MLP neurons of a small language model. Each row is named by its layer, matrix (gate and up: input weights) and neuron, and shows model dimensions 16-111. Each number is 200 + 20 x the weight over its row's rms, rounded and kept within 0 to 999. A neuron's up and down rows have the sign that makes its largest values positive.
After each neuron's rows, "fires on" lists the tokens most often at its 100 highest values on Wikipedia text that the model never trained on.

L14.gate481,196,193,186,180,222,171,239,207,164,205,215,191,213,193,165,211,193,170,196,244,196,197,188,221,251,158,219,202,168,183,203,197,172,195,202,227,214,221,210,229,225,193,178,203,204,232,227,226,185,203,246,199,236,193,195,186,205,201,161,181,189,208,153,202,178,191,195,177,218,197,205,168,189,191,191,200,199,219,161,171,208,207,193,157,226,193,218,206,227,183,218,172,196,207,210,225
L14.up481,205,164,210,210,206,180,223,198,223,186,230,203,201,202,200,209,187,221,234,240,207,185,199,203,198,192,215,197,211,211,142,181,209,208,201,217,211,212,184,168,235,244,180,183,193,216,186,189,197,193,200,163,207,160,239,190,197,191,189,186,223,225,196,176,180,208,209,203,234,216,209,173,205,164,188,172,171,192,187,216,208,201,228,215,221,211,234,212,240,184,229,187,159,182,203,171
fires on: ".", " h", "|", " Title", " H"

L13.gate267,219,210,189,199,196,191,195,202,215,209,225,175,177,197,216,187,183,208,203,210,191,198,229,206,231,229,228,190,187,185,173,186,174,209,178,194,192,204,213,174,189,190,196,179,202,191,171,170,201,229,221,200,201,233,187,148,199,231,181,195,184,180,217,201,152,209,207,219,182,194,219,186,186,160,166,200,207,190,218,187,257,185,178,179,208,227,209,220,179,222,212,176,223,187,166,178
L13.up267,203,212,210,199,209,162,204,195,206,191,182,205,222,182,202,198,200,165,237,202,188,209,184,224,204,198,169,246,235,186,181,199,203,227,184,184,215,175,236,200,212,188,162,180,221,187,161,197,190,206,185,164,215,223,190,187,199,187,203,233,200,208,204,191,166,228,152,167,235,188,193,209,206,175,197,178,172,204,188,211,196,190,231,201,217,218,170,212,192,201,186,213,205,191,219,166
fires on: " St", " D", " B", ".", " by"

L10.gate274,206,208,178,169,173,192,195,187,211,168,202,216,210,184,171,188,203,215,224,220,213,175,192,210,193,204,174,189,204,232,191,215,200,166,181,195,203,211,215,201,159,179,197,212,190,207,203,195,230,240,182,184,221,187,199,224,208,185,200,210,188,159,176,213,208,189,213,184,230,192,185,168,189,174,229,226,209,207,216,163,191,220,207,185,214,220,175,189,181,195,180,170,203,165,206,174
L10.up274,218,216,180,197,193,223,189,173,204,189,214,163,198,186,188,196,236,145,242,204,203,184,189,163,198,193,201,225,190,215,229,180,207,217,236,224,200,188,203,200,196,156,216,173,220,223,215,210,189,212,204,184,193,171,219,206,218,208,179,187,211,181,222,211,201,199,187,232,223,202,192,216,177,213,168,196,190,206,193,160,168,157,204,197,222,194,240,215,211,187,198,229,198,208,212,160
fires on: "o", "i", "en", "a", ","

L12.gate206,177,184,246,167,163,223,188,203,158,187,221,188,205,212,180,213,232,197,168,190,199,240,148,219,195,189,185,192,203,211,214,245,191,186,222,206,188,196,226,208,219,231,202,207,234,205,201,199,171,194,219,220,209,185,201,180,211,215,212,209,190,179,171,223,164,210,202,202,236,211,185,152,187,195,188,188,202,176,193,227,192,204,194,187,201,183,213,220,145,205,208,169,222,221,197,210
L12.up206,203,192,197,189,166,209,211,225,225,250,204,192,184,223,232,182,227,202,169,223,199,202,195,204,221,205,185,187,205,170,215,217,230,235,196,218,203,227,194,223,202,202,164,213,224,207,201,213,203,181,186,151,208,180,194,174,186,182,195,218,232,245,184,185,205,186,208,195,214,205,210,220,220,186,190,218,182,201,193,157,224,203,213,208,186,190,180,216,242,204,205,206,217,227,214,209
fires on: " t", "S", " any", " did", " N", " —"

L7.gate363,222,202,201,171,174,221,223,226,190,196,233,179,229,202,205,193,222,215,198,172,181,199,220,191,181,199,207,177,171,189,198,219,190,241,159,189,206,229,203,196,215,163,235,194,193,220,154,171,195,189,193,220,232,201,201,215,206,183,205,202,166,207,200,198,181,212,170,239,190,215,190,186,164,209,220,205,196,221,199,163,183,188,192,210,206,215,221,228,201,226,180,221,186,206,203,176
L7.up363,217,207,221,171,229,204,235,175,199,203,221,177,211,229,197,171,205,190,178,204,166,192,214,198,196,195,192,178,153,175,168,193,164,218,183,193,199,210,217,195,212,179,234,211,174,205,174,199,199,191,180,234,223,194,226,209,180,212,176,193,213,202,209,199,185,178,139,230,204,166,203,226,206,195,222,210,215,198,223,179,198,186,217,208,210,204,220,218,166,220,168,199,185,177,156,191
fires on: ".", "\n", ".\""

L12.gate285,215,202,195,204,238,194,218,229,225,185,194,210,200,170,214,220,216,178,165,214,202,185,203,180,179,206,216,189,213,198,185,203,166,183,208,176,201,186,175,173,208,185,195,168,184,199,175,195,204,201,190,202,234,209,215,238,194,227,191,200,178,218,180,175,208,210,187,208,206,204,154,202,238,197,211,195,204,219,233,206,194,200,212,213,185,230,215,208,199,167,191,178,187,211,260,193
L12.up285,222,239,188,204,198,200,206,274,205,206,168,185,166,229,201,230,198,177,178,197,210,194,196,172,235,214,186,209,204,218,181,194,186,192,220,163,217,198,195,203,219,193,218,163,185,199,180,194,207,223,153,174,210,207,170,219,232,225,182,201,193,189,163,201,214,231,193,234,219,209,192,208,211,192,206,170,202,220,201,219,192,203,207,201,204,183,190,204,185,223,193,179,187,217,262,186
fires on: " con", " pro", " Con", " Pro", " ex"

L3.gate375,174,205,197,188,198,209,220,199,222,189,217,181,209,219,228,216,138,192,189,201,214,187,188,228,213,159,210,192,226,160,139,167,210,165,221,205,174,195,205,188,174,204,203,169,221,192,184,162,198,148,203,164,217,189,192,186,171,209,206,205,222,192,208,220,180,194,176,210,207,161,192,213,201,214,214,180,233,185,194,193,203,205,194,184,195,211,154,221,220,211,186,181,215,151,204,220
L3.up375,173,207,175,182,174,200,205,209,220,216,167,233,188,197,199,213,210,197,188,173,193,235,224,217,197,188,228,167,197,212,190,188,178,212,242,175,218,199,183,223,180,173,206,194,201,202,192,218,186,201,184,196,220,178,226,184,190,227,181,233,172,235,196,250,190,237,179,207,224,188,212,198,196,196,205,183,226,173,200,201,187,214,176,223,232,210,189,212,243,244,215,185,198,200,185,228
fires on: "ice", " inc", "arri", " vs", " Jr", " Inc"

L7.gate155,188,186,210,181,194,166,196,185,192,227,210,201,198,172,195,221,171,252,209,258,233,193,200,197,207,213,182,156,225,221,187,214,193,164,201,181,209,200,213,182,175,185,220,243,206,210,188,210,173,201,192,188,168,196,226,238,216,202,213,236,209,206,191,217,204,196,191,189,211,192,195,216,213,232,199,197,188,199,191,198,186,177,171,196,202,215,214,212,194,255,189,179,206,191,188,185
L7.up155,198,185,221,187,193,191,195,221,189,182,198,204,205,188,207,179,186,167,223,186,192,220,199,217,193,190,166,217,205,179,204,171,199,194,188,198,185,214,204,230,179,176,214,204,186,215,188,188,211,197,207,188,225,172,192,190,180,213,175,179,163,191,215,224,208,225,178,202,165,196,192,208,209,197,148,212,179,160,182,188,194,218,180,195,206,214,232,192,216,196,201,216,158,234,202,192
fires on: "eat", "i", "ic", "o", "x"

L6.gate317,149,218,226,195,178,197,198,228,194,196,205,193,191,228,244,177,221,200,198,185,183,175,188,184,171,193,198,190,176,237,196,226,196,202,220,187,184,183,207,181,223,194,180,175,215,172,164,196,196,189,252,164,180,222,183,193,206,198,235,214,201,184,214,192,202,211,224,201,229,189,187,156,198,178,187,205,235,203,228,230,230,189,211,247,206,175,198,190,133,219,208,198,210,200,191,210
L6.up317,220,196,158,194,153,210,182,215,206,173,191,219,197,213,227,236,208,214,174,203,204,206,191,190,185,219,221,205,148,193,182,202,193,214,247,160,191,204,199,189,194,181,219,170,197,170,184,201,193,181,223,180,182,185,183,163,229,208,243,211,201,187,197,178,195,168,205,192,178,207,201,203,211,195,179,185,221,180,224,209,232,214,211,213,191,185,150,187,221,204,167,211,198,191,226,213
fires on: " t", " by", "up"

L7.gate192,204,200,216,183,202,220,234,203,223,185,198,203,231,222,209,210,229,234,198,199,176,214,230,194,207,227,197,165,167,172,207,217,183,206,157,194,198,188,198,228,216,210,214,171,213,230,157,141,186,207,189,216,209,200,221,196,168,230,183,197,203,211,178,187,185,170,165,212,237,203,207,180,207,169,207,188,211,213,202,175,171,177,163,176,199,200,196,214,180,221,177,182,184,202,181,178
L7.up192,214,231,180,188,224,214,216,174,229,195,224,203,196,224,188,155,206,219,172,181,175,207,200,217,193,210,222,204,192,170,184,180,172,235,166,190,210,232,189,211,211,170,225,179,211,193,201,173,177,201,196,224,200,186,197,228,207,223,197,205,192,187,198,187,183,191,170,245,199,202,203,223,195,231,208,192,204,189,217,201,207,174,212,216,211,177,208,203,179,231,178,198,199,184,194,244
fires on: "\n", "."

L12.gate258,212,211,220,211,234,173,183,155,180,187,202,185,203,205,170,224,214,187,193,224,191,182,172,214,200,193,176,210,203,195,221,165,187,207,199,199,204,216,199,195,157,225,182,182,231,181,214,207,155,233,186,216,152,187,210,181,184,232,178,173,214,189,228,184,185,212,207,238,189,213,239,214,211,219,187,179,220,230,212,210,203,186,205,188,199,181,185,193,198,199,200,167,201,210,196,206
L12.up258,222,215,222,178,177,247,197,177,204,212,246,195,175,181,191,224,214,225,216,210,166,198,160,212,193,197,193,181,161,176,173,184,211,197,232,240,204,198,250,225,209,202,197,195,224,188,228,199,217,220,199,236,190,173,189,174,215,196,210,194,189,234,232,192,182,238,232,222,204,170,171,213,185,198,150,201,176,220,216,197,201,200,227,214,166,192,193,190,201,227,216,202,187,227,197,190
fires on: "\n", " (", " lim", "ic", "-", "ed"

L10.gate507,199,212,190,202,192,173,221,147,191,165,203,201,211,253,180,176,180,259,186,162,232,195,187,182,180,214,199,236,226,235,200,237,212,219,173,188,214,194,205,211,230,221,181,192,204,182,203,224,177,194,244,234,211,215,171,227,198,199,190,191,188,180,215,215,170,223,190,184,209,189,209,213,190,200,203,187,179,234,183,161,173,207,177,185,216,184,210,213,167,169,206,167,209,196,185,199
L10.up507,214,194,189,162,188,187,215,176,201,234,168,186,232,193,210,198,192,234,193,164,183,192,219,184,224,195,211,213,187,213,179,184,227,201,199,214,215,170,172,235,189,173,235,209,177,191,202,166,190,195,190,227,208,203,183,198,209,229,200,175,180,175,204,215,203,236,195,167,202,205,231,213,180,183,187,188,203,200,232,199,204,174,210,209,226,214,172,222,185,201,193,179,216,150,178,232
fires on: " ob", "ab", "p", "ess", "ink", "ow"

L10.gate431,206,197,188,195,217,161,212,176,182,210,195,179,217,172,214,215,212,198,173,192,164,194,197,205,207,208,201,224,183,195,203,187,203,192,184,211,186,221,222,186,170,177,190,188,198,222,193,207,176,198,215,201,184,205,243,170,165,179,192,184,147,167,202,231,216,201,193,223,196,200,175,223,206,167,196,225,199,170,149,175,217,199,235,194,219,167,170,222,205,210,194,215,205,219,173,184
L10.up431,207,202,207,211,191,208,213,203,184,194,206,180,194,209,198,176,185,214,231,207,179,189,193,173,197,198,220,188,172,164,207,245,198,199,189,188,195,223,193,204,220,212,224,199,193,156,218,187,244,166,181,243,226,200,188,165,193,241,161,232,182,195,206,189,162,246,206,220,225,161,192,186,225,191,206,208,179,197,223,183,222,190,211,199,185,203,178,199,194,191,220,172,189,219,227,202
fires on: " B", "\n"

L3.gate326,163,189,201,190,249,198,196,253,209,228,223,208,197,230,192,194,239,215,199,164,203,174,196,174,194,190,202,218,186,186,186,219,193,199,197,198,213,199,209,182,196,205,191,191,221,219,210,181,190,240,224,188,242,172,206,199,226,177,207,215,217,179,186,190,198,213,185,224,228,207,178,211,191,197,209,166,207,198,197,206,201,192,212,223,173,214,199,188,190,230,170,192,211,208,181,189
L3.up326,180,213,208,193,238,195,212,202,177,175,193,184,184,193,171,197,217,203,165,216,190,182,187,167,198,205,209,164,216,183,208,190,190,194,220,206,192,196,212,206,223,229,151,233,186,192,185,202,209,233,169,182,218,202,208,205,208,200,207,189,210,207,206,232,198,197,170,205,190,163,160,198,190,205,206,210,202,182,234,193,194,180,214,188,192,170,205,208,230,224,217,197,196,189,178,174
fires on: " of", "ly", " as", "ing", "ce", "arter"

L14.gate75,173,204,206,186,203,242,191,202,182,185,191,171,207,192,234,193,191,190,197,214,196,171,197,205,197,221,185,205,189,208,175,211,187,205,181,223,215,181,228,205,186,184,208,210,211,191,159,219,194,216,201,184,191,165,182,194,209,197,186,182,164,194,217,214,197,225,192,198,205,189,224,165,248,210,178,212,229,207,229,146,197,226,221,192,211,225,145,210,210,195,179,185,185,204,238,185
L14.up75,208,211,242,230,214,200,170,221,153,213,188,189,194,213,209,197,186,186,188,232,200,191,199,184,195,220,214,191,210,211,206,198,212,247,190,202,185,191,234,201,186,179,224,215,188,194,154,179,196,205,198,199,184,173,164,172,200,190,195,180,224,179,208,204,181,233,217,208,203,234,236,180,201,206,195,190,245,200,225,182,200,231,196,183,178,208,165,188,187,195,215,205,188,196,223,193
fires on: ",", "born", ":", ".", ";", " born"

L11.gate254,190,203,237,246,246,181,185,207,205,202,226,179,225,197,202,195,205,215,182,179,215,212,203,192,189,152,215,210,166,201,232,192,208,191,204,168,208,200,196,207,164,193,187,203,207,171,207,184,207,218,149,237,217,201,220,201,217,195,201,202,196,189,236,187,199,207,207,203,225,249,173,176,234,160,205,201,178,178,191,234,218,184,210,219,198,180,191,178,215,206,202,218,224,195,212,184
L11.up254,178,186,204,143,217,199,241,212,192,213,201,204,220,188,166,211,193,210,202,187,195,165,202,226,195,183,185,206,206,158,218,203,218,200,236,238,195,223,191,177,222,207,187,194,190,148,223,178,235,205,209,208,197,202,205,206,207,192,199,193,192,165,185,178,197,194,201,175,199,194,210,214,202,231,205,199,211,200,163,186,182,209,233,174,196,186,180,219,138,202,199,172,171,203,211,220
fires on: ","

L14.gate331,192,162,210,174,196,214,218,171,201,183,182,213,206,224,221,190,209,191,205,180,201,169,203,213,186,190,191,187,205,199,198,230,187,183,191,205,195,205,215,221,170,200,220,204,217,197,179,192,194,186,198,180,192,198,180,206,193,180,193,172,167,162,200,200,187,209,211,179,209,210,181,236,230,226,184,212,202,204,185,187,190,232,214,187,200,178,221,184,237,210,212,213,222,201,190,187
L14.up331,178,231,206,185,198,205,207,183,177,224,221,214,193,215,192,210,207,209,210,194,213,189,172,223,178,175,187,223,215,221,224,229,209,176,225,175,162,210,213,186,190,204,169,256,202,199,195,229,211,180,220,196,216,211,195,217,231,221,192,210,239,208,208,209,234,211,222,223,213,219,176,223,201,184,203,199,187,183,222,195,178,227,256,195,183,215,183,172,138,196,210,155,216,220,187,164
fires on: ",", "),", " –"

L11.gate431,245,193,186,230,205,183,149,205,231,225,251,231,232,188,203,176,213,177,212,194,202,175,198,214,234,196,197,194,202,233,169,170,230,165,210,179,187,185,177,208,193,205,214,207,207,188,205,215,213,203,218,188,198,227,185,184,236,189,193,169,198,187,225,187,217,209,167,238,211,217,177,207,193,186,194,190,168,214,164,181,188,184,177,203,208,216,188,193,246,162,190,168,218,177,191,217
L11.up431,191,201,226,177,221,196,188,203,163,189,226,212,212,179,204,174,175,179,229,236,200,187,209,211,231,207,178,177,209,216,190,213,197,218,239,253,174,207,217,181,192,216,237,203,186,167,230,172,182,235,156,193,215,202,237,221,212,196,181,190,189,195,181,191,185,169,196,202,206,181,209,172,205,219,242,195,172,212,182,197,220,198,217,198,195,212,208,188,210,207,190,166,186,185,230,168
fires on: ",", " and"

L3.gate335,225,211,253,228,216,204,216,226,216,206,186,183,202,163,212,149,200,210,183,192,192,200,231,180,203,182,173,242,169,197,223,204,170,170,215,181,185,190,206,186,192,198,216,182,199,187,167,208,196,177,216,193,186,204,209,217,222,209,222,187,136,191,198,203,218,167,178,210,236,212,212,197,245,186,213,192,225,244,195,225,199,187,197,203,184,220,205,189,206,192,205,207,184,206,202,165
L3.up335,198,238,203,242,190,185,218,209,229,200,182,219,217,176,177,146,206,239,198,191,225,190,227,211,199,183,165,229,161,195,210,208,191,174,227,196,189,205,194,164,209,176,202,180,196,181,194,189,203,200,248,176,199,178,169,225,213,212,206,196,154,210,206,202,186,191,218,220,198,185,187,168,245,199,214,194,218,225,227,207,205,200,224,211,192,198,199,192,166,186,208,168,188,204,203,176
fires on: "5", "2", ",", "1", "4", "3"

L13.gate391,191,185,189,194,221,215,181,208,231,206,209,198,234,208,225,187,197,175,199,189,182,180,182,194,191,233,178,196,196,162,178,187,229,207,233,190,178,185,212,186,206,210,197,208,183,190,206,195,188,180,206,228,190,205,235,231,208,196,222,195,186,172,233,215,170,210,177,229,199,226,158,191,178,211,174,183,184,213,191,205,223,192,209,172,213,228,183,197,149,231,220,225,204,205,210,174
L13.up391,196,218,222,245,229,166,209,205,205,211,189,165,183,213,235,226,223,205,206,226,242,244,213,228,168,233,239,220,225,206,174,185,197,241,205,165,178,185,197,235,176,201,202,195,173,177,207,180,213,206,201,186,208,202,197,221,217,211,180,209,189,197,225,220,205,236,187,185,209,205,191,214,196,211,203,224,188,188,210,240,205,230,201,193,158,209,222,217,191,187,182,219,174,201,219,217
fires on: " W", "w", "h", "j", "n", "v"

L11.gate219,202,158,203,184,212,189,207,163,226,189,187,217,196,215,201,218,183,198,219,231,183,215,219,197,209,229,229,168,214,198,184,226,171,172,209,203,187,159,189,219,210,237,155,201,188,220,175,181,194,228,205,177,219,204,186,209,177,197,198,204,181,226,203,224,192,186,193,205,196,205,183,173,178,226,205,175,202,194,230,187,211,203,196,186,170,203,208,202,236,193,182,243,239,175,174,204
L11.up219,199,178,208,173,214,195,244,204,192,201,166,191,207,218,196,177,213,182,165,230,194,217,210,211,174,211,203,181,205,175,209,208,203,147,217,227,154,199,233,216,214,185,159,233,211,209,177,191,190,197,207,174,201,187,223,199,210,176,198,192,183,191,193,210,189,194,184,201,203,196,180,192,185,224,240,207,211,183,201,191,206,221,211,191,185,176,191,214,234,191,191,159,215,205,200,189
fires on: "R", ":", " of", ".", " as", " called"

L8.gate361,203,203,208,154,209,211,209,189,214,178,207,190,194,221,180,230,196,182,233,196,211,179,190,159,160,196,181,210,205,232,179,198,216,167,206,176,206,201,192,175,199,183,241,194,167,200,195,202,192,208,207,201,187,222,210,232,182,214,173,202,198,243,213,181,227,153,187,227,173,197,207,201,214,178,200,173,194,186,192,203,210,163,222,178,223,198,213,206,213,181,249,189,186,235,215,165
L8.up361,178,214,189,182,183,209,215,212,219,213,198,224,166,215,180,213,207,171,192,188,221,211,237,201,178,222,190,226,184,199,217,178,205,186,225,215,173,203,215,214,189,220,209,210,200,173,187,159,211,142,249,192,201,184,217,194,201,232,209,180,202,207,183,213,182,202,213,178,191,221,186,214,205,191,218,212,214,215,223,139,183,215,217,188,198,172,186,198,164,200,207,214,195,213,186,201
fires on: " n", ".", " and", " ", ","

L14.gate26,174,185,181,229,189,215,167,185,227,193,181,230,230,217,207,221,209,217,243,198,188,173,167,193,222,213,213,221,217,212,242,194,190,215,202,217,217,195,283,175,196,184,214,183,192,183,220,190,206,209,220,202,206,233,191,232,197,171,221,173,156,180,175,198,217,239,234,231,184,190,192,194,189,196,190,245,212,236,196,232,192,193,178,176,237,223,209,209,171,172,202,182,213,205,185,165
L14.up26,210,180,205,236,180,145,192,204,240,180,213,210,168,218,171,176,199,192,189,203,193,198,229,213,215,202,159,177,191,182,222,175,176,183,192,202,187,237,188,199,223,219,217,193,196,200,191,174,195,222,231,190,193,218,179,192,231,193,195,197,170,196,227,224,183,230,218,177,231,209,172,197,162,184,189,226,196,208,217,183,214,220,221,222,196,225,195,186,201,184,182,194,227,214,229,191
fires on: " is", " be", " was", " are", " as", " a"

L13.gate84,157,183,220,192,221,239,216,198,239,216,189,187,220,177,261,197,176,183,242,188,165,219,171,201,182,213,191,196,199,174,154,217,222,173,218,189,202,167,190,189,212,197,210,231,221,172,211,195,168,172,216,175,174,188,234,212,211,187,215,186,186,232,233,238,178,202,221,171,223,185,184,179,187,197,228,187,203,175,183,230,200,212,202,222,203,196,193,171,187,239,172,215,205,183,208,175
L13.up84,191,218,211,213,193,181,167,199,222,200,183,190,238,221,176,238,241,209,202,201,213,216,237,220,175,208,216,198,215,206,210,215,223,200,169,256,210,204,165,242,212,208,193,194,196,202,223,207,186,199,192,199,211,208,205,176,199,185,209,189,185,196,181,165,179,211,182,203,221,227,152,228,182,238,184,177,197,190,205,171,176,193,224,201,210,200,179,178,208,236,210,182,195,182,232,190
fires on: " w", "w", " No", " W", "W"

L12.gate284,205,165,242,170,214,219,186,224,222,172,181,220,222,224,183,171,174,193,207,187,196,211,219,218,193,196,177,184,187,190,215,222,176,225,217,260,165,174,224,208,163,200,203,213,209,202,182,193,175,190,232,217,152,187,209,213,219,201,191,210,210,183,190,179,167,180,184,187,173,203,178,175,186,217,167,174,186,237,207,201,211,213,196,182,219,177,226,186,200,180,204,252,192,173,210,221
L12.up284,197,193,199,190,171,213,186,187,223,203,176,212,180,196,196,182,213,221,215,214,217,200,212,193,181,193,171,199,189,210,186,206,170,210,185,201,222,191,196,239,233,177,174,213,211,223,176,148,202,184,197,209,186,205,193,226,222,177,224,204,165,185,186,228,215,233,180,167,190,195,230,189,199,223,204,166,224,222,191,197,208,159,221,178,246,168,223,198,211,226,200,208,202,170,205,209
fires on: "y", " reg", " stand", " ret"

L13.gate66,184,216,183,173,175,191,214,194,223,193,205,162,173,216,208,173,200,156,242,184,200,244,209,223,166,213,181,165,218,206,212,195,178,241,201,192,231,201,199,169,204,170,198,227,190,159,185,230,176,200,187,202,176,163,203,205,206,204,206,190,204,176,175,182,162,195,203,182,206,181,212,175,196,207,220,190,220,189,176,210,205,181,216,185,180,197,205,234,193,189,224,216,205,193,200,198
L13.up66,220,191,212,213,200,193,189,188,177,180,238,186,194,200,183,182,214,201,188,232,193,209,194,230,228,194,196,197,216,189,209,202,229,182,201,217,210,189,185,206,229,162,218,180,197,183,131,176,201,196,222,183,195,193,188,160,208,186,190,217,220,226,236,221,189,188,210,197,222,209,185,237,206,224,222,230,213,216,174,187,227,182,201,195,211,200,204,184,182,208,190,195,233,196,199,211
fires on: " st", "st", " dist", " 3", " St", " inst"

L6.gate141,174,221,219,196,228,214,171,238,198,171,208,199,188,175,203,192,171,215,208,181,239,221,191,152,192,190,189,204,178,180,189,222,217,203,196,188,179,182,245,201,223,178,195,191,244,199,152,191,216,192,197,217,215,174,176,186,228,198,189,201,162,220,180,217,179,204,181,201,208,201,177,229,216,177,208,195,188,180,211,213,183,217,213,189,199,176,168,198,143,205,178,213,189,202,211,202
L6.up141,179,195,206,219,221,204,175,210,193,195,206,224,201,194,182,231,220,198,260,204,169,174,207,194,176,206,173,203,202,206,207,190,192,189,175,201,213,163,185,214,203,215,217,208,244,156,208,209,227,193,196,203,205,141,199,224,190,174,183,221,226,218,207,187,198,207,177,194,203,209,209,204,205,228,227,212,170,188,208,187,166,179,236,176,204,165,207,222,195,201,166,195,190,205,196,190
fires on: ",", " that", " of", " or", "d"

L12.gate91,166,205,203,192,161,223,200,217,186,184,222,194,183,228,225,176,255,205,182,183,215,178,183,202,190,207,207,183,196,170,225,170,189,186,226,169,191,228,219,197,193,166,198,202,222,188,185,225,211,189,213,216,218,184,171,228,214,184,215,194,156,197,278,216,193,193,210,156,212,220,228,234,210,203,218,194,191,182,209,186,182,186,224,204,203,190,213,143,228,198,190,225,166,198,221,187
L12.up91,184,202,209,217,221,181,198,167,191,186,213,235,197,237,230,254,245,178,205,201,191,192,175,221,180,214,199,255,227,215,204,187,190,201,203,208,188,222,218,222,212,205,215,221,193,259,167,167,185,197,178,157,213,189,199,171,197,162,188,183,209,186,213,186,199,184,212,203,225,241,200,197,234,182,183,194,228,195,204,174,230,219,200,182,189,197,157,159,191,224,170,220,182,206,182,180
fires on: ",", " –", "),", " named"

L8.gate342,213,207,213,184,206,240,177,216,197,203,199,172,223,210,203,203,205,219,162,214,172,177,172,218,215,246,191,181,168,178,204,188,180,212,180,202,188,193,202,171,225,185,175,202,207,204,210,208,215,174,244,191,194,182,189,217,209,220,190,183,155,188,175,161,187,198,184,183,201,177,195,217,158,200,202,178,214,219,177,232,209,184,249,195,220,235,188,187,187,209,195,232,203,202,194,217
L8.up342,230,221,210,185,194,206,203,247,191,202,200,218,204,194,207,233,193,244,144,212,165,182,175,179,189,190,185,191,217,208,204,208,191,170,212,163,234,209,205,185,189,212,210,172,202,181,191,199,214,199,187,172,193,162,159,205,223,192,181,212,183,218,192,207,179,222,171,198,208,176,185,205,180,209,203,212,213,198,168,173,216,192,196,233,198,220,239,204,215,226,198,200,230,193,223,226
fires on: " Pro", " pro", "Pro", "ip", "ia", " post"

L8.gate369,195,186,169,204,254,220,207,201,201,203,192,163,175,198,182,181,202,185,206,221,215,173,195,200,196,157,182,178,173,223,175,181,193,188,166,186,175,198,213,185,171,193,203,209,176,197,156,197,214,218,219,207,218,185,227,184,240,199,209,174,210,172,247,193,222,191,179,195,225,193,226,205,203,205,198,171,215,190,230,194,179,177,152,168,188,212,179,192,234,220,198,178,189,180,213,190
L8.up369,174,202,202,194,218,241,179,204,164,214,191,175,162,196,212,176,180,183,206,182,198,180,213,213,202,195,194,202,187,208,220,205,186,218,172,160,215,221,220,193,215,198,231,219,198,189,202,207,221,171,214,193,217,181,193,208,212,171,187,181,213,174,236,180,197,206,193,186,185,188,187,184,181,224,179,199,210,204,189,234,160,227,234,155,247,190,174,193,204,179,166,218,184,161,237,173
fires on: " de", " c", ":", "born", " in", " on"

L6.gate299,165,196,207,210,172,203,215,188,177,228,192,202,204,172,202,190,221,180,197,221,185,201,165,203,266,203,194,203,158,200,208,179,213,204,197,183,211,195,192,195,199,175,184,168,210,185,197,227,231,219,234,231,218,178,186,219,185,216,203,209,192,188,192,230,207,207,218,188,213,193,214,185,200,200,192,204,187,175,209,180,211,200,200,189,192,193,210,188,175,231,187,211,183,167,227,200
L6.up299,211,200,185,193,187,185,194,196,191,224,205,192,207,203,230,219,208,181,215,174,229,193,195,161,220,193,194,225,235,174,172,208,210,223,192,189,233,195,187,203,237,202,180,197,192,198,172,203,186,186,194,178,203,180,206,175,165,196,179,194,223,225,185,243,210,216,181,180,205,216,190,203,204,161,191,190,211,215,195,214,205,192,229,223,189,192,188,212,193,168,214,225,177,154,190,190
fires on: " that", "ft", "."

L11.gate404,185,209,198,214,229,223,225,181,162,170,219,195,225,245,254,167,175,182,227,189,217,176,199,195,219,227,186,231,192,190,215,206,197,182,159,183,187,223,208,191,222,183,216,175,153,185,178,195,197,227,214,173,203,190,210,188,232,197,192,196,213,174,202,242,189,221,191,210,200,210,202,187,209,188,197,214,226,174,191,209,186,167,183,160,205,218,175,210,212,212,178,186,218,172,187,197
L11.up404,197,216,187,207,214,201,187,217,154,216,182,202,194,234,228,217,214,219,174,187,209,219,213,215,177,177,216,208,186,221,209,192,170,179,209,220,176,220,209,203,195,236,226,195,179,188,211,189,208,194,193,181,239,192,196,233,230,166,171,207,216,205,194,236,192,182,184,157,192,200,177,206,224,202,174,193,183,196,211,189,186,209,180,210,216,200,201,187,178,193,182,205,239,225,177,196
fires on: " in", ".", " until", " since", ":"